Part of a small language model's weights: 4 heads of 64, 7.4M parameters.
MLP neurons of a small language model. Each row is named by its layer, matrix (down: output weights) and neuron, and shows model dimensions 32-223. Each number is 500 + 50 x the weight over its row's rms, rounded and kept within 0 to 999. Numbers have three digits each. A neuron's up and down rows have the sign that makes its largest values positive.
After each neuron's rows, "fires before" lists the tokens most often just after its 100 highest values on Wikipedia text that the model never trained on. A number after a token or word is its count.

L2.down600:522530568513403460607494480497567512504543478454553548510585474504529533461539509570493483524491445542496534559498519448449505419544514501498475453425452501517465586545430475425546568525564459580563442525472597504524654520554621432529544525534411384523518515484443595492580535514590472408490485619427593533478448432476496413515405506497465514499478499531484565493528467518407569510541553475569449402599443554509447452521517533521353524569500503541514523466444505540529490561508560484506472412525499498463574489481481450493482505516567501583483558491461438545561477611444452491
fires before: " |" 33, "is" 6, "ational" 6, "se" 5, "ree" 4

L2.down87:485514462397431484577562509480539604494434516526435454475549472478498560472528537593526546567517412533515515464478567496515474526500507477476440470461464527472438464457508478505419445512523571536527502530587450529537577558501481495445541487414597442429566480439468575509539588588589432410521373564502456328526462455494516446546460577436573544481440545546584406564486462509448514581469552472491481506523445529519524534495628467541437509586471532539436494551502433461473516514472474447488548513547486494474509508518570539453461458467541473503464526448423509495543448502427402495
fires before: "se" 28, "th" 24, "is" 6, "ld" 5

L4.down612:487554588523413459523537403556481514593566467457430541428522507553528532408510468445518498528524562567568521460449443551560547492534517500474430505508522493545467552481547556511476521465534560493500520549534444578489407457474533502505581522554466474560471531457522397490364463474495477516449499490515492556473461585527545447576547412425568487504513501519410523448461505506530504527600478515522449559525472435566510461579490543576415527590534558466502416462608426513482498516565473491588523465564625577558490543554584472547470543520494479577529443454529520588465503488503486522
fires before: "ch" 17, "e" 12, "ed" 8, "l" 8, "ent" 7, "c" 6

L2.down216:472536467461443477541394502513565462475484540552424493526444554561489532437527521465513481502388532583465435610492491374486496530570520505547411481452507464495533615501452532476583470512569538488608470429473485432572523454480515537585489619452515493418562457473490546511558361580502512547556492478498475451520526487584604488499444468471431446444554431506519470516419547481494525489500445455522503437516554581507543568469567474481456522413519468459457591498572488494494420531496596481542533534500556471432519474469516483445469509533539502539439526551439604492505440429524594492
fires before: "r" 15, "in" 12, "ar" 12, "ur" 9, "amp" 6, "at" 5

L4.down383:469518453480528546431470549548423448425494525550561416556465510616525464482489515447475466445425512502423509564524446491483521530512483392455561500477547521642584565530502423428432609532557459421474408490437547511574472431545530465530580536508519551620535484499520492501546457458482511439408537519513517529473508500523439477577596469462432482511425489557487445477497489500529563464509503530494524470569400545479455481420533516560469454473529559414592472464578425546558499502511488496528514534473516523586576500519529454486524562615370395509430542486519483464495537487390473475
fires before: "ec" 22, "e" 12, "an" 9, "ort" 8, "ace" 6, "ect" 5

L2.down150:459525538505541458414504511530527418439603403509381507429487590556456569460436594475440526621581442460504530456496540502457424527471515496464424410452497522502512541537510550546516485483452512565476505525448548481570587492484507522378579503515531465482551485500527496457514527534580432556432552516519542511453504650472526607464456528506524584462437558443504541429483479485485521443544445615607514453507551615482447531472587458487512465492471562601550577431496549499587495428391491514543474480490554568481525414551543569546522437509596525522504558595461434505561482495483515460
fires before: " |" 18, "," 15, "." 11, "th" 7, ")" 6

L4.down632:447427476584478508465582496455492505564542474520559408549494487513335437490446585524525519514484493480563489456449423577559417514481564556553458465571380548449500502485521613431531503564627411546535481467495488524523418381484580547550469563520571448476435522582493546504551472523486431536486459438406536523513456473473444462547503467612540503445455451539508551550491490466468465537513536573499535434547470487507562493499567593523538473612616504513513429432527507538533559485552540417486543414514472511487535528453576556667470577501524460497539539476503541495498539573497542531
fires before: "u" 26, "at" 15, " |" 11, "}" 9, "ue" 8, "ated" 8

L2.down463:494528446470522497550519535428458449532550543489499544415559440403475488457519457546463480504384503587529525595506482721483494598490527566503418478481510471506566613552499510456556465522497562536554454504425485586548576451422467473550489497547532460472615518525541479498540506475473481608542567302489516458495467522435466492426493566555472511510438535480533518485388452512447525519499539554492452552449491541426526511469492448451469495469483502487442465559425497386439490437520503576511517510523456564504580507541472495521484508505562415474502428528526518418545524528577443466
fires before: "am" 29, "ub" 13, "le" 10, "ac" 9, "os" 8

L2.down246:481446444510521521557525527487405482504586495505516496468533453437416486425468525568398497504447452561511496610546511635491508517530447510472444447454526438484507615507480492405498483504559529457539522496470547453441550475417424513511537533493490502498627491508563553498537503530433461614519545451521530459545397457486553505451493520522421480447395551469548529503424498530503524478514528661502401547476446494476475467498507395454438419495374512416436457483406447435408477522570520595489526603425471534448568523538442538602544496489545447508453454505544502431508490540565441510
fires before: "am" 29, "le" 11, "ac" 9, "er" 7, "x" 6, "s" 5

L6.down118:522437551458481466479497521534580509349502515414472530396447571412541569498499538441468435544485478485502404437472463511496500508491461480529434514421535660445473490458429511559512505486550540489471529485553452519544487461510502474470534490510460541490466455585459528480535521556460566476451553564470493521452520557435448537492549551481548496503375549395527464539463499528458498521528523417452524491372478533382523482426537562538491517558446488446435437534549452533531558444485462469503457544521581500558497459613603585608525569581528517449431497532438478487602496522456564512
fires before: "i" 19, "st" 13, "b" 11, " " 9, "ia" 5, "n" 4

L4.down440:525518596552498552470570540529458555482549552437562547512455478581500530523560506444444545552543637412595588498486530464590464418473493456568496526564401489506579506490437450559602494434613444477504456470484485435484438441573524519458451593461515526466538445444496530473467466451434475488492473445462458393589439487548506457415502516495430470514505455521501511414501491491496465466474480543454459591461611485495416508488477399523545562500558444521438457468457471477482490588523574511519451495501490590480521495456573530592462554438518484490542506596451585551479458551595508534
fires before: "," 26, " the" 14, " he" 11, "t" 9

L3.down113:486560496498453526483507452534497467502444513497482490459584603510464418410551513450503480558488495396526531513449474546530472591468541410509596474498408494486488525515557572535594463487437463547512416507556459439574500518480543491496502505512568494535547443606512482565497567489520364498536577485409491599466513491479506491442370557514534561512468409567509551470508523502446496475544445498489523629567478598510540534477486418442511548508514539491534358478508452524456527480503463632444357448487540513520484532589425499486522577536484506408519470437484495529534517526503427491
fires before: "ic" 15, "t" 14, "er" 11, "ish" 8, "ing" 7, "ain" 4

L2.down267:551626584582427502566486531516573490512540493520493566500513482513453574488425543555514530486501532508390477516529526463462515533442607525520477477491556584540589540511511451439418551535507584485480524495504521504537562517431632467442566560480514448481485496450527511498503473479561519451387566394440589365465506507450500510516456585501499539617492521572481530479580484501550512489477526518585589451606446507494481586559520530542443499495434489515423529532469394581472415498435566519508476461487537460513502470587489536531513490531489415486564508473417457524524512533513619515
fires before: " |" 45, "." 11, "0" 4, "5" 4

L6.down603:481510509496481515467474474423537544565439508454470503538475560503487528509551426451564466513582542469591466534531540563494478486453540487464405561513485496448546557508420506611674590597528492451536457562454424491504373449459496492493490517525480514442433510571561434550477452538498554432502358579471485591596515505536520573570493532506590539411566471504434531530501487503416472468496548444484579547486481491582458479523505418489471428492499508493478456467387487433540557499562513564515557469532491496395580505469562497488492580558539463583596416466467565555503520520531485546
fires before: "," 63, " |" 9

L2.down104:556463593472527519473527568458543418467464541523369540448514541464521503500501503592570455471421514475542544469557471495498471422540433507496490557496394482456469477442506520466491516480503510568445514447462607411578452500539632510489453562441531369504545538497458459498488483406492434500566557479422533425527536475490551624556500450614521514494513524561500537384480511461540484479578475502535480476541484593572503472538534541495576595446490439433479569405431446493500518492574492417492494512446495554476558426465449543542453408364533420503471461518496459461498499562530483517
fires before: " " 51, "\n" 16, " R" 5, " G" 4

L4.down364:561583518497465533534531452481509470559560409423418503443450539579546463466488487478528483464471627521465531389459565500508519518427454456487552468499418516459498503538451466465530506512438491494566494527534495443500539552541502525534567543515562484493423440628481459516464599477533424438558557470432464506466505467477539482498385522572520522489502415470517432506445602498421476461485475492466435570505446543568469590530504429491493527544577488583483536470484530414383518568555493593446549460470449472573426489585398477450516461465495443462534456467458500507554571576432416465
fires before: "ic" 15, "t" 13, "ect" 9, "ish" 8, "er" 7, "ing" 7

L3.down51:505576539551600482471495472475487541508529474498462582484468523570481474441460455486591599573572432505489430447470525543375464491498549509425514511491457493335493519451471568532576587420537500485501598496498430455516501450420427544504548490504525498476567564447538505373593522520429532405528466521561518439561489511538540498509483515471456478369546512463492488497540582515536422497476490395508500506486584504521456523434509496507437463442429479472495438501549431542450502552417490531417488590494550491531584455394448521459599512484462512516535486492459473451534519570562567533
fires before: "ion" 21, "t" 16, "ed" 10, "n" 6, "ions" 6, " d" 4

L4.down269:562549511512497530462647414459655629439628491523538456505457527518498585526425508507462411477558518617522481523506487507497518591529461420519427500466526526474459535486511511498468468488523433477598552470542509463554508523394545430531575432475491582568470387487489464520472530536464419478501423452454447516494512478451513540451509468491486561508462457566569508502516473550543419465515535510501510555469445411553410538597552424482472465503558555500573543496525428463581554498472472449637585427489496554600507357548523561562479556522553513497488479506502506612572555484436473459
fires before: "ch" 16, "st" 15, "m" 10, "c" 6, "ing" 5

L2.down332:575555541529462498545550472423465557467517550544429548504508572498517545540451435518640476579582565555486473410558443548560470520536491402451442550510502570565440525615473497550467523478580500528540522484522430517519554437357578471508530557547537579493540439417467477553559536452560380482547598483502433438584491469544551528508462478564482566452494567495609518474435485452538471425475495463487471544467514531538537612565536457501499409484456537477549398486590440437538500423514572531558483445449530485520477505547450521517512527607518538507527385519508484534514522567521437492
fires before: "ic" 21, "e" 17, "ical" 8, "in" 8, "ing" 8, "s" 6

L6.down200:477522563511559476487564453450575418539517566558530427505449515492477430560420544476502508528526575550473530350486511525620567464516558478449466495473426441412545479473512498594579546443509487458546528555489337454455482448467494453564451481472571489485518467481566377524490547449488412477495477526574572394523493538508553524503495410513441507499528459522456574473584545470573482521509516491514527563478520498497455559568463472501562436416512499440494552566421495453445445530540436458336486523569526577546484462478517547476475457481516511521519498553532462516463485441538520509
fires before: "op" 23, "t" 19, "ed" 12, "le" 8, "ing" 5, "s" 4

L6.down276:447466625494439470460500431480563553547460512406491541553459519447499552630531516498508432533548519496540398531438557548520417525511551477466454432512444534465555575479532483490540610480493446560583529499548500486487541543502454527479601513565606513511480407434491495457447524443511535573526420543499509447459498540542589467548471518499479534472536460417432537412591474460604515509443458523532522559559530525514501425520548399592478494413527508523433544547514522614446526521522535438487559464510560484591609518477552426449553489503443447452506571519503559405455475517529441512
fires before: "n" 21, "s" 20, "ia" 13, "ed" 7, "." 5, "ian" 4

L4.down4:454550404560478426520430468545452502563439581528415520555509559555488392485349466530450528528635493469477415439542427440509489565457548548524450518541461493518439490439486488473690500492499525501444492497543521454482506500526528476572461509536530450502527453501428612407385431500534505451457498506563521460528492542579409497496511521470423470534512512644521409509497521478513522468547514509514462453477505559445493512417549508511503496426404519489573552507538507501487482529467463512511539458502515535557547436477562550412551521504517594477516492504457492550541528461547507544
fires before: "w" 13, "s" 11, "n" 11, "m" 9, "t" 7

L2.down520:471514581590553512462605521496440492419450509522529460536513532500468491499503493550535509580583530499497487503528456475355511444524470521471454380447534617461518438484518484531437512503526569429436568431473600579615466502568527515534515585584490467381560416445529519418404467531546496366488560568557548456550511468452586593448502434602464500529456594493512472456503559466457498536522509585485515458521525614579498511521458526535471539558561459466489505533540492457486515414589433509481470546456498548534424442486480476441531539495495496499411450521505493538578404550539510542
fires before: " " 30, " the" 10, " (" 6, " S" 4, " G" 4

L3.down56:465580580551514381389547452479486473577425391462559490527445439444525564486526341449511487570501443581439353529490533486498480454561537504566497516461568562468478481415432488527495481506533463446478423518466524558422514506466573441474506511509476433451502470519495518515527480486464462519496438539418421484565451428546576487536446486483484521514475537475502635476460543351504551458446411598508511397456518460543541485615468480497467471451581539560443443595482503424548528451472529517471506501470539524479468443519512518513459513530487484540472435439517436500515485461579465556
fires before: " of" 12, "," 10, "." 10, " in" 9, " for" 6, " to" 5

L2.down432:479499599405474451504586536432546427467504518530379508485478458575475682504509474537563502552395419527578468497505537498453529542433468454552403496454501490479559431508433481473624523476506526503502529485526503522517495495520542539523509401434553374425503498526515554546496451451497448500513614523447563509480551543496580483492498501489527523554424472475523391398579458424485454565547521659481526435610478482498471509513539519434443504510507471483517446414499493523475464458450534453561457536429531450452491500495529468454440468507502527474468467595502550523513513482397466525
fires before: " |" 42, "." 8, "5" 6, "th" 6

L3.down361:453484491590586566525389542541437422495565474488545506522566476548517454473510474430452499497446479490453485549544388600529508562439469514532522509478488476559546528426525457420429486528481510461518513469444530448558452542637529486519540596402514490607558403447575597615587493465461439499483529574497560535462526468450497464550472477485395516503517513569484482522444523477471519537461464466496440518473465514450478565445553497479510463479537524502477548424503509484551466536573456603507532474538543485534542468530517430421510523554451340535386573487588493534491537504517463547
fires before: "ec" 22, "e" 12, "an" 9, "ort" 8, "ace" 6

L2.down189:512474508536588484499449523516518494472480571551491582520553551539472502525459546524508469542435433488507448473579496496493600440405515460592507566523462567474488491490445516548555520486553554556584397555537447484464634515497433429502443500360485484540487532568524511530585491485484446455521449471491481439478530501474532523487446525465426573472508577446459506489514467556494476510524442508481462522599457467527490482496453411428512404580454572430511422562489531423472394432457446454493564523384480484420474485453543619520489455467518478561394623471479433536499475461493590469
fires before: "il" 18, "ar" 17, "ang" 16, "amp" 9, "art" 6, "a" 6

L4.down467:546488509471539536453495540475455426434518473541582587548523525518457581517529537490470540485420451551610386544539443461398497495505457490577535523506556538494529616469436433567678465514452557502531516558513554499475576587471457482416494577489519455534488514538494504629601513526513516525485445447513449421442583512529474489527490585513441536427383523423549513522506461525540492506431411487517526450548509498567576613424556546476483447455619526491522535545513501476505514585565389498548526548475495463430545547520472487560513577524498487512438568488444445553474476431460599507
fires before: "ar" 14, "il" 14, "ang" 12, "amp" 8, "o" 5, "art" 5